MLP neurons of a small language model. Each row is named by its layer, matrix (gate and up: input weights; down: output weights) and neuron, and shows model dimensions 128-223. Each number is 500 + 40 x the weight over its row's rms, rounded and kept within 0 to 999. Numbers have three digits each. A neuron's up and down rows have the sign that makes its largest values positive.
Before each neuron's rows is what it responds to, as a language model described it from the Wikipedia text at the highest values.

Commas after sentence-opening adverbs or phrases (Originally, Afterwards, After graduating), plus "home" (returning home, home runs) and table-header words like Title.
L7.gate2:467529468515419419492546495454469491542512474429400555508501556459434572475462585522523518490455512537531477480443531548537446513484431473486533562552504474477489570479503581507506466494475467519528528526493532574495498512381469492507479545526510533410573464457461506522487582478486497464
L7.up2:448531547524413506472489463493439473469461455570516561584504591528552546505502570576511511500384551494493563476504437569472487448465495535474421510588438536512476416534499549528533608466453446558505504509474504497526504460520517488499542557556503571415551417475484464581501498507438507450
L7.down2:491501571541530489572493539516498526542525471534497562566469501540495509511529513563487526468468528474494514519611509479506489462536499539535455537484544525519459486559510497436481593419579461562496485485535500527514529525514505472495436445449569556505490458500468489531548458486532463479

Articles and role adjectives opening a noun phrase after as, is, became or regarded as that assigns a role, such as a, an, main, key, important.
L18.gate617:522533523476535432515499484470554457465445510512466495472473483510434497542490527482426512494482441511494533567495571447510491454487469521539545448542553468471472464463492513470552514545493546475477416516536503474503520528542517565506564456504527432545493538492512509542381476556513487581
L18.up617:532463556483460524511496529465512481525498564522422516569552401546493504499570505552487535486428454499487548487572472500563453583529506517474531524531485545485482519588488466516575469465461532493483494493479489486530528551474452544562523474480552499531587472485473475429508488558526433497
L18.down617:525529520523493537543524416511430498487409603526503534501532498471518446489500437460516518518547527487461518442509548557503523454520550539507496450479542539529516515485520444467494527500504515515563511478572501490447442522577502524424487557481538490541442520533560507547475509487470462550

Tokens in sports biographies and results tables that link a player to an opponent or new club, such as loaned to, loss to, against, faced.
L7.gate475:592486531527472545533500445516536494523478455451551544566447452462498468529495499581511574513498509567394524530503568514481492484543446483440564509512566570463479485513501542509541490533536463529509463483505491550454579548439573478496451492487559504506498466445442464489531434510514385473
L7.up475:532499538525455568435436527540521547502539459473454442490417498435509490521540469546522501526467512485450500459487538479509425471550484510454468536422581501459520531462545506461492454407578481471483451489469436480523485570483504525479483454537547480484617520462521425507457471546511511502
L7.down475:532432452472449489450504558537540519477515505486483444491438559480561487466522513481502470555510458515512416448473495498471538464455540490548458442493549458455465604511484629430532527492477547495530463482524490439565549520501505541550502487486521493514490532446463475496508499472485459545

Tokens right after a period, chiefly line breaks ending a sentence before a heading or list item, and decimal digits in tables (1:04.69, 39.34).
L7.gate128:565450509436460508522527550493552505519499474456524505535500546527508542457524508469518605443463551504444452533529567447452416499469426543512533572556552515489583461496500503455435515556482504468536444504501462476462480484536490545494565484413425500526454492539541597475532498487480513473
L7.up128:532521508504425445480628477427545514532514454473493555541470463445570474556494528489429502529477462522517446475541528443437513505496453511496473524507494457546434410529551506493488492531461506472476457508546488463507496533520410505530480485467467488547522499473501566486511492459504494546
L7.down128:520496475504463480509483406536526572502585444567495495513491498478494523519515490476567494516525489487506504465501467494559478468486570484526512480505503570558482486451508524470510475548453521557486574487512497406473479485503523424507422501502468506563548488492471513516447521501467489572

Separators and words just before an upcoming club, team or person name in sports tables and lists, such as |, -, against, to.
L20.gate174:492488428518446481526470477458503554474536495512519479559466561404443504466469493501475545438540480513499452515526479526511469511494425427492444469514463497491422469499488536511464513447532456493483486512496589475587486491494505452547507472568595530451507528534423502389480540491519445470
L20.up174:569481458512488500589502508469471484483517513532506505502516452508532478459538460453483524475603474501493458489428542548498500443491513504466551507533548495533530474443561533500525544473501488486503362487509495452486474493555510442469458490574430543479480559484497571460434541561452480518
L20.down174:536497541451471491491509522563478513485505648488489489501495531476499497448507522444548440513488452529486506507473491486561458506491428489439452516494482407465517476477530543503510475573552515491480497513484509475466496492566443508466494466543583441498531529546438508453439482506514483467

Mid-word pieces of technical or foreign words (liga-nd, malon-ate, imidaz-oli-de, cyto-kin-es), and team-name endings in match results (Scunthorpe United, Pachuca |).
L20.gate538:527486476488493477484482542465523550524526527570483494528537435475466535502473467508516472524521445446495490495557446532494435482518549543498525533468575538481488542532439466546490548496495464419498528522529486568481486509465497455456435460597484498549481491461459497521498490491491550526
L20.up538:512525468422514541513475482491446506436498498498499490537469490461502482495566438527532537511505529474536491497528525485501504552480540507451412436484467468494434497522519506493571495500509554430448580530529590508501497526574424509474512483470515510491568557453491484553460553528503459466
L20.down538:571469533453469576511499547479451476510424497529474463490476481457500513437449518521541494521444487500526569527442526487443448434453520502483476576547462533478505471517448477490477446519471479531406427504492461460477495434623523463558557474437553530499533492539458526481487518511505563510

Final subword pieces that complete a word already predictable from its start, such as benevol-ent, varepsi-lon, kimo-no, and "I/II" after "World War".
L7.gate170:428492461435506538521457534438541514536527452495525549556500506510492565485580545482461531551518543492475516512515514455626500580491553518516483480455507530532505544519481531564487477485541535487518454463504431555507521472460516509572434465498484468453492513471496521463472520509500538529
L7.up170:525454492467462494513456515476545418486482596518497519458531512473484532498498478525471538504533516445525540550475463527536526428431563472453498515504431528526505516490382451487519564558489530454473533417537487500576530560544442495528469448546550488447522493465512527486425547501550523515
L7.down170:562521527473543501506492512541473525477504444545509493479468539505569423529562463551578522428451472439485505517458431450502483413564443539493565514569495545542507487449542475436484514452536506553483483512506585492504457463530469571460553546469518508590524499414450501511534471494485501498

Determiners and quantifier words like a, the, no, only, first, sole, oldest, right after is/was/as/the, opening a predicate noun phrase ("the only reason", "was a collective").
L20.gate657:564492471506440531491525496467474524425490530503434465481581512500616475482464493558505493558497474550516531455526496477569519432521451490432497485430528535472467521548538588535545541528450569586566439478559511462568490414558496455424501514504446478516452515466549501517475470407487494495
L20.up657:509441413501483476489462551509498487448428568457507478568495438500524485508581520513513513459546465452495510485512510542480527454544507478541528517426520558407547504457512531480483492442490493521467554467512527507559442531489494515486545531481512423473470479481546579517424488411540452560
L20.down657:495457498394413471542461524475461453446515633477477477576479489504505474488484486490511547499497543539543552473468510523450559577512521491467423542465489501538552528484497542461438464502507530480504453495542469524509439514478524461475510514469505517492444491515524531545493469413440491487

Hyphens joining two words inside compound names and terms, such as Unix-like, Bourbon-Parma, pinyon-juniper, Xbox-exclusive; also LaTeX tokens like mathrm and table-row markers.
L18.gate913:475525471451467477500491646451542510570497525540503500504527441496515547547504502493457469491491572439422542600496459496498444529497523456452477520485511501510524572525500441491469524483466496478521541499481495497444526562544466593531593468471479500511503554530488456541515464489491495379
L18.up913:441545451453517522483465520496501473464470559503521436572526579537571430539488519462451505541502562442520512469469534461446536468477506540482589496552525468550542562499521462535565496479451498567428461504581480453486512458503458524583493507493504496562559560538501477404540563534515517491
L18.down913:527555457518558578510513527564555542478472509462518513505452518533500481511462521402543449529527483499501545483539570548456494522526527448491487523535501567487521565560511510495499488532509437571525447434448454451472502452466482476606541519477524488467525467509480541531472481467475541445

Adjectives or nouns opening a noun phrase right after "the", "a" or "most", often superlatives or uniqueness words (only, unique, finest, view), plus mid-word pieces of names (Hu-yck, Quarter-ma-ine).
L7.gate239:447510506523512481540493489453524517495520464491471520470555488483549420530436402523536528488485464414554546459542534517493479453487510475515519521518517557505524505566528443502488505475555458596576466504452523515553557553433506575553507508389504460445505403511527517504541495497588456514
L7.up239:491492483449476526454479443510451500507488541464514475525482437480507488438507498513578533412489518490481518523525516515470515592453580448460512492458508539462531452501536523507527512514578547490511524453552491500533518507494499537493516537459541408379568448511526511545505511518473498532
L7.down239:455465516501537507510498512520478533515555572510528504529481479514512529470527386548566507472482454481497554533466549518500470449525460482549516482448532513494493497573529415531570536463498535524461489506558530431576489512459561523462512436500538451505446527512489465525488537465580413521

The word just before a date or year in biographical and historical sentences, such as on, released, founded, took effect, Released:, debut:.
L20.gate132:475514537527502493601504495498397462537459503461417473466424438502501460568506518501483518533517506485500505504495526493493466539556534525485558512538535439495545517505508493528464507474546430515463496410517485520497513524532491454449468499522561467471468521554447513453553501500513578528
L20.up132:455511504503520535476480394501471470475587427480484521544609474470516489487517527550485497472506460514489467555484504522458511590479524511445447534510532441515515435525461499476552535499510500426498495510469458541521527550534486495442416496483558496489482466496529464492496437500542568500
L20.down132:476453539456447476476457466558484482507517554469505458511536506484538485476543548499463521507537533457531521550550502473504470440462478436553502534491481456361463535556476551467482549419543598522456547499458441456557501494514507499479464549537546434514506453490449490468499476461483521491

Words describing career events in biographical and sports text, like home (home run, home playoff), last or final match, debut, stint, playing.
L18.gate815:411457526481551510515561494529505469547477458475475511563500546482547487418518475474443476544534480584525591568509591487530495488474445529438525565435496431492441513513436520492473467529508544464555492503464458464568448534507532545508399574493582496531434461519529539541489458522428475477
L18.up815:539506549489501537459442453475481444539479427444527458516457519523555549468490466546454573520565514567568538545517526476519449546530444534551490515532520486420500479524498457440457489478543502506491391508578540406453546477497435434517433473483509493510441443420520448549535529528431545552
L18.down815:460476539476489453502449431456507461533490476482458507424456485563479441486458500527471388499513488485529509511454494562453531587509566495490505450501483465481545553523452532481475538489447505533515531420530492556481483532534420456523503526499523515460475474480513468518517481501545556502

Mid-word or word-final "y" pieces completing names and adjectives, often in quotes or tables: Miss-y, Blood-y, Kitt-y, ic-y, T-y-ler.
L7.gate370:516465522560457558523548457530478446575494417582588494435588476539534421494494470463481516473495485521515520473487422444434475465489459459497479456531491534433526470537463556446525510461419552519602520514422470418499474488496526518529527450453548458517551394521412538533438454485559512481
L7.up370:490466536463463483497479458518416489546579427475510505422486454485482538444499506506550501430522439456439515477539503531556517519528535406505487479491475494456587543523543504467467437451516476488514526484460555452440489560487449547476474586539434558450576569521533569477551517522443484515
L7.down370:482405449524395448531464483526429522520446422532479555590530453493529518511565468442494485545470516519557467418551455549516475549544512440508485507461578463448504506513507542441559483427447496511431517565479607476516516505525552487540474528457483487543477468536515521530506502494521528559